{"d_model": 160, "n_kv_head": 1, "d_mlp": 640, "norm_place": "pre", "positions": "rope", "attn_scale": 0.125, "init": "normal", "optimizer": "adamw", "beta2": 0.95, "train_tokens": 154000000, "steps": 9400, "dataset": "wikipedia_en"}
MLP neurons of a small language model. Each row is named by its layer, matrix (up: input weights) and neuron, and shows model dimensions 0-159. Each number is 500 + 40 x the weight over its row's rms, rounded and kept within 0 to 999. Numbers have three digits each.
After each neuron's rows, "fires on" lists the tokens most often at its 100 highest values on Wikipedia text that the model never trained on.

L8.up424:528570450490471485400516519436548525520433562526515538451521519503593518477483544425519473561511535538580499561544536470481486555455534517479547557546523477483491525506504528469490492496556510430528491485502497576413424514497547500515546473542472512495513535591478503502547482511478485462455467418521430524498523469439547476488450478476464439524538480542482518471611387573530479491479543516464460545521494511438505521538484487551541491507493429469449482512492508455504449538472486
fires on: "n", "u", ".", "f", "qu"

L7.up496:426548482529520497440517581497480515537451537525516477478423481499483492538456520482489446491505563453457487506512544526534443462508527528538512449454506513565538499445477499507432502397466496453495485465494446445456503486483547477526483534533547500458517507619518511491535445576513544488529551401505462493457525475416511431399426500555537467498492530505530477553497539496455546490490591509444493529547472506450497535437484513526494483496575511544465509548524436517587553502512462
fires on: "fl", "eb", "th", "h", "ug", "l"

L8.up517:550473466533462460467453477465519493584510473450500547454451539497529452521543485525489535474519459533562454505491483512481490555460545576466482478539607567484487522515482489505436510477461515523555508542494463425490459470540544426462521498529473508467565613559500566487493494560420435436436475539490447521546489506504548475520468523576526495538486516486485526529498489474471575526458451560578554546445482503483484451464512535486450426513464536506429449576506516476489453506463537
fires on: " t", "ic", " dis", "it", "18"

L3.up179:491489551526552457494524554494520411455496481559527493457490603511608485450546509614514550524469549466567491527523473542537524459599509525441515481555581480487456497475507551480561476488493512468495478488527527517517438479426479507417542434492468520469496489517481505514499542527550504457445534499556446481517504520408466457449540544497500544519534510481515560465518422534483522555517590538520501518484525460531563455474527486460504452491486443494519518523578526536486489521508419
fires on: "ur", "on", "or", " or", "ad", "ost"

L3.up54:477527431489554477544488496480495428482473515511513540547434512507456471441526536488570508432473533482462493577541524522531479501570535536484489443494502487501561531484430528486458540414453562481451529510540458492435498527501535471411408518467543388440494496549490469461517481516462529478518477506509480554506511461546507465506489538519469528494539465496512536530637537581501522498493493497568559538548481485485551577480510488532541459576581449522458511442524508495531563519471477
fires on: " =", "====", "===", "=", "ife", "estern"

L8.up252:561472455481480525446526541418507524452557513468518441445500488469516523522476494476475480545496508520474529493499541472476460514505515496508546508536538472552537537487526552522525479390513570487506484529477555526501520492521454588570529495493554558533497511616487439492427437552498572541566586497501495496491553408455519559429456560523500466512549466537500494509563449536519516504525447532505436579522544519445541538561482469489490487550545447510467543492558435531509434472494520
fires on: "ell", "el", "oll", "oss", "iv"

L8.up128:469515487473479514498512492472482460550513512504473569455447481518552486525507483465502596533467537539508483588516458485536441476464534472479535511489549499527477469489413481511477576460459481440474517550510562501477431550521480487533475504592508480541507497549503461536484510516476526574431502500534508451504484404423531495499498479574516490540450505583467485506515481577461573540523524522515447540492534521482605468523457501530499485517504358451430580507579505452461468529483502
fires on: "m", "ol", " h", "s", "re", "c"

L6.up427:484447530495545535485552480450571459502446445592512393458501536514542491440450545564498493539501482466477558492502532529533594510492509478455501524563505474509462495550509610488513512537565536481523521500465479483490522529416449496486510450585485516484488551489489481378519489519514588459573515421550483482440508512395537446493503453483504554478533491487478570453497460518546506496554472520536508486491492464523524455475469480440532497507487484494403454526506499551457490522499490
fires on: "ad", "ot", " P", "ost", "ut", "b"

L7.up63:551467524485522542453511523503499488491559494521464460461474529555479505471504446462407549527480445507496468476559493515536512510450450445472595550501498424556496458477527528420465482482499547505528532514530557481499481519514408461493477534457438476473520462475473567500515469525493542494510516480519497489528531477531506507496537496570517512498420521582525440550462463531472587499624497564485522486492486502502529494456422511609470413465522379461492571547468496514500495541456481
fires on: " h", " comp", "p", " her", "ol", "id"

L3.up225:544495480524477522465498475490540457442444538469502467485477516514543554518552503477505553398504433493457461577537525554508512477440543497480469479494494535537546483476503536509540498478609513479550607501507549557483518523497545416514513508489463482448454521485515464555542563510473477513511580465523439506505500523540454542504498516525493500541466484601465584520479478517473507514584518530480490481447405450492512624506516469620563508518491458525484490538528524457478474538531554
fires on: "b", "sh", "j", "f", " F"

L8.up118:499559436471489475525592506485554489585494433495510513543440521461521578534451494514504491539492484486496455521466474534551482527448532570478537515516475572528518524530504525498404473470453492512469481486505566445492506455440535499480484549421542386525546523527480474471522518560524477499458477465521522433472522451490521497434479505533477508468535583545517527532454493560494506559537505555515552528536525558478515529509492526473507400492552485525453477569504483492664511457492494
fires on: "im", "l", "h", "c", "g"

L7.up43:446482487513491464479430601495540450530500489517492547489508522539495438444522511479549518495501511535510480492565524594520462481541492499474496454588442476510500499442449532516548534501477492511517488519462535509487557546501418544471477463507506563596520411525520475473497551549506489485536483410471470572501536485500478475526555459558398544487532516511486507479557484549514507497456522559559555487588544480521586452467464489493521426469470477486474462537411526572552497582503514
fires on: "ors", "y", "ology", "ters", "ly"

L7.up89:519472505542457450482470528482530460447508493570507501476524477445558571475455475455516493493481555508503497552478446570562601566583577516542527458619539459461548524469495497446470495504498491422502551536455508476444507463461530499515526418488497549458459491436513513493473527489498525530496535511488470514480527407551477490470500497503465511612487571551475479428535502536500469477447541527525564507527525509462541490482441475586558531486532494424496490478557528467481431460504522
fires on: " un", " Un", " John", "ham", "rew"

L3.up486:398501519515463505464479534571475499501509486538458533443494591420534475451576536538529526557440454503491443593503538508549503475534478473495527456499398513447424512544469535516537521452450480526491456534541565475472461553481541535414499416561468502524498502494495462487454456531447563488517619496543429529504586481458515452489583503482497520541487523532515433503461477549495505454467555496563525506538490471509553483490490473516472451508518536524491508500482499538555492523540516
fires on: "is", "ow", "ip", "ite", "ik", "i"

L6.up390:552486458535502476474517505546539542526482503496474467589521475438509517487492493504536457522552508481526534587523514523542609492546526520439474450426555560497450435483455551495417523473563540508441560569516470504447449508511460488517542511503489527425598623520455456479514428546501474487486523504523485506540529457459435462463463540536531470537530460527438506457532567559533529508470519504534531560585534475521433489474501513501479515508519451447471505491531512458544556506483541
fires on: "it", "iss", "ot", "ut", "y"

L8.up559:398492488558471492479446577530518417535538530465505521473508491502457558477535500458557405510492450465519418520548559581522490510542604467464481474543539546519560492411474501480527538502516495482480474538520547529456505541496469507501481510544476501448524494517554491487574512548443481512533487438491485542548542395473472445543563499475567451512528415467506432485528515543568497518482526540482515471557549538455532542518476477551502519497540514529536547505461561488479500588507521
fires on: "y", "ly", "es", " be", "ily"

L7.up412:515554472498491527476469506521539469526469523538462491421464555493548490471510538456485521494499533524510488402510469541513586516412476590518461429565458536466566565474528541443446488513549465572546530499525525514516559538536501487439503427471485499557506529437458522570512511477449465468489507447492412509561479537553469470507520500540474512523487462574503535504512433423427431544461516499515558487498486576414579476542495485476509470467526504525512541583518531463505534518522485
fires on: " this", "ey", "n", "ub", "th", "b"

L3.up464:566453449508542538491493529512487494457577468489560466476494487441560493464490496573506455532502472481503542484485522529530556527564470459538510544545464424511458563511531490419508514479543478461517496479472539516453399461482565529471424487522539557492483483500486511486522446469537546511425445456542500460515570447431522495502437548492513528567438445528501491386472455529489475489539496504495542517504501440469488479512466444511535424514549540482558528557581465422496438448543532
fires on: " Al", "el", "ack", "ad", "ann", " Ab"

L7.up527:518493408547540512511437452452465490539520518512538479446489448468501475544455558531479492452546476498487421458630540497427469512475451488459505571509506488495525496506548545464479543429537494488482477520517496466480507514458502450428536477465526493435480460503556500471462405517456484489460506490514552464473500446536554522454464543498520542464470432532503526520469488507535483602525494575488481521501498480554526533566517473536450401501506444541497593482538459462454445402457488
fires on: "le", "el", "ch", "H", "==", "ve"

L8.up606:480433460479542491501490559500512450611510518457442512475513544481617543485460480493443527521482520469499539508477486536449459519536524552457600529506537546505475602527484445538518540527503546487495521471400488489469465508477497417461536456530467435512562527542512507444578510497454440508515502453522481470511518492509478486518392512501577538553515499430476493494489481568518518448454466613557495509526497507485493560480448460494502413471561463499445502483466490468490509507503457
fires on: "it", "p", "ric", "le", "ic", "ol"

L7.up14:505513409480466553476507506496506499461502505534493461492488472530484560502518471476507473508403556521521461505541560546495504497423484507533492513445508518484529517449461515518575452523496570436480525499468432485517554539489435441479514443500512499482498478496479471546545479550451528478469509449513525556542477515526479515510585524581507548478484450582505501533473487472502550488562533476465482604504430536466546604600532457568523493512514384520501490512529506517532462493364526
fires on: ",", "b", " |", "w", "j", "-"

L3.up252:503541450511508467485516540468498500541489490448478575457466466465560494536498491522482518514455493465537546548438571515557535477485488525481512482541447503502481488525525552479518511492496561494453561526500459454517497529470576546460474402458480488514488506535421483533565481410544439512453486493481525468573458544512431506504455573488406471554558496503525500533518497502538518440568568517477545496478479502506487542553511467628520475488589409482449534496473409466478464487436544
fires on: "==", " ==", " ===", "a", "u", "ep"

L3.up25:466554493462493432461496474469539477607401549486476553495483451420543475528507561446543476517517472533528486604438551524538503533541494507467544470517497538527502535563425526485524477524485495471434515483527484495497491506495490506461484499454473454476527463551530474513509476485420552531491534470514514489552494568493432466509432503577409485452554523517517578504521459606499470529482515497510494569497438443513539469576553449526501504520540460517538563501531503476541534591448501
fires on: " (", ".", "l", "u", "-", ","

L3.up123:500544563489506506510514578524528533445521530480480540565432465473495477447487524505578521532512439492464427510552508540515545507463499524532551418527435501487502553526458549472580483512477532513447506512496475526499521557526521514444473455570470429460560486426460462457468525528453553481563569549506426463506599450550480518525532550575454542496463453528502457466544480579497518458451487529509495468473547491491541480456524544458494531515536495517459528547520481548585445563491435
fires on: "id", "is", "ander", "ik", "5"

L7.up635:525526467550539467496525504467551510526507457520483463478474508450574501444494469525493533525521527459454405550567505486526478552423532509495509481527571434584522500496475564478506522506466507489548532559473467478467481540520552524468488494501513513528476582589505440453525453580475494542529568481501458495475531485421420434420515530579441528572509481566460573452452475535464537486522463504490532517544489469495565563545457450536508490456531510502531534531548518499559574434499521
fires on: "all", "b", "ad", "j", "el", "ill"

L7.up29:544471435519583523472460435431473473540486474547543480559448491433519460493423474616504493482563442439484457571542479505503522516510562514539502525588491467553516510482484526454453517486500507444443518510415453468482468533485478529473412478522558526501512494464539510509498522475522484501511531466508478409514484451482480499567466565511506487463471504519484514469496451543492457515481515533512470575515494471438589579529484428514470402506490410496473477538546456484570548514514490
fires on: "ol", "al", "ad", "ur", "el", "le"

L6.up552:535451536549488499463542449482514576510493552526506519544525502465520491492458489478493501482468576505496472472472523514526535472526464460506458368515463494516539557497522480522476589511582483473556575517478507507592502497497509495385439515545547572506498486504492571493507453478497426487528495495484426492567488508565488499432530481540459490472502508546457618492487539479466542459516577457529570465520430480495544470592510416524532491516529473546490479543536525486521523509520422
fires on: "re", ")", "ey", "b", "ome"

L8.up423:496529536512558467345481499500507447524478518565465499487542436483479536459518546455575462591488523506563464502553564497543499473458521462504573455509548511583468534480483528473524525497476565477480482494474534560544546541492481512420449508495500476484505446496465458517478429550487546481526529468484464533517516494519506450543580532506490503516547481575519543481478459584547458510493559530531452588524589481534518552536501532500547457462508446509432555497465439548548489522493511
fires on: ".", ",", " and", "2", "I", "s"

L8.up528:502476529455603497516534481527508543503526511568505488538479483510547417459462450469514530462487450478515472492510578598528478467495536490548520515524554487519525504469524429468530492502532518506480564478471491518515464560512519491500475587534524540443514492539541487482519462536488440573501448506466457420536517460474528599519460549557437527539495442511563542486505444542467480504481494504534495593569494450474564563514453505524551407451521403526467521528576485509518440448503446
fires on: "or", "ver", "ur", "ow", "ol"

L8.up486:496515477500431555475479526470543430505468458515513557466517532527418562521540468420457532550425577460490482533492504512533476447496528497520522467490517490447479538478490526551553489449515586461497566509542499516543509510523539526468451451521438544433544514519484516550481484475477553503424471499476474543569534511522481512456557523537480502483496480603524497491500482506517587487545558499540465544536391486512469530536528471572573520457463439462456558520510481527504457518375541
fires on: " |", ",", "N", ":", "n"

L7.up161:534534487507464499469465566444492455443492515489480511556482445407537413476445510524577461491512498511475462536570552524556495504505569544483542446566439460507504556502425514466504514457500528544502450534472460568514478531500477501418458495498516519488563475503509536448536525540462475490497513483493513448512571534507568459526413566464485545527538492484439474426576493629520487544477453513495466484537558489480493509498487485564482417486547517522430442512492500534468544440535469
fires on: "le", "e", "el", "an"

L6.up199:472463448541506434489497503417537427517511433486479487506485467443460565503510503551519536434522515476516499554503478528478471469514646527517491506470506537565546473550498502491412564467494541471452535506523488522529413486491501437504522441492486503371511516464527471501527460558486498484423482464525501512550518487453582472562564511576570476511504490559486480466514501562525485520516553497619496471538509463496502462488531520519572475515555464496481528541517554507525585495469516
fires on: " to", "he", "ly", "ut", "it"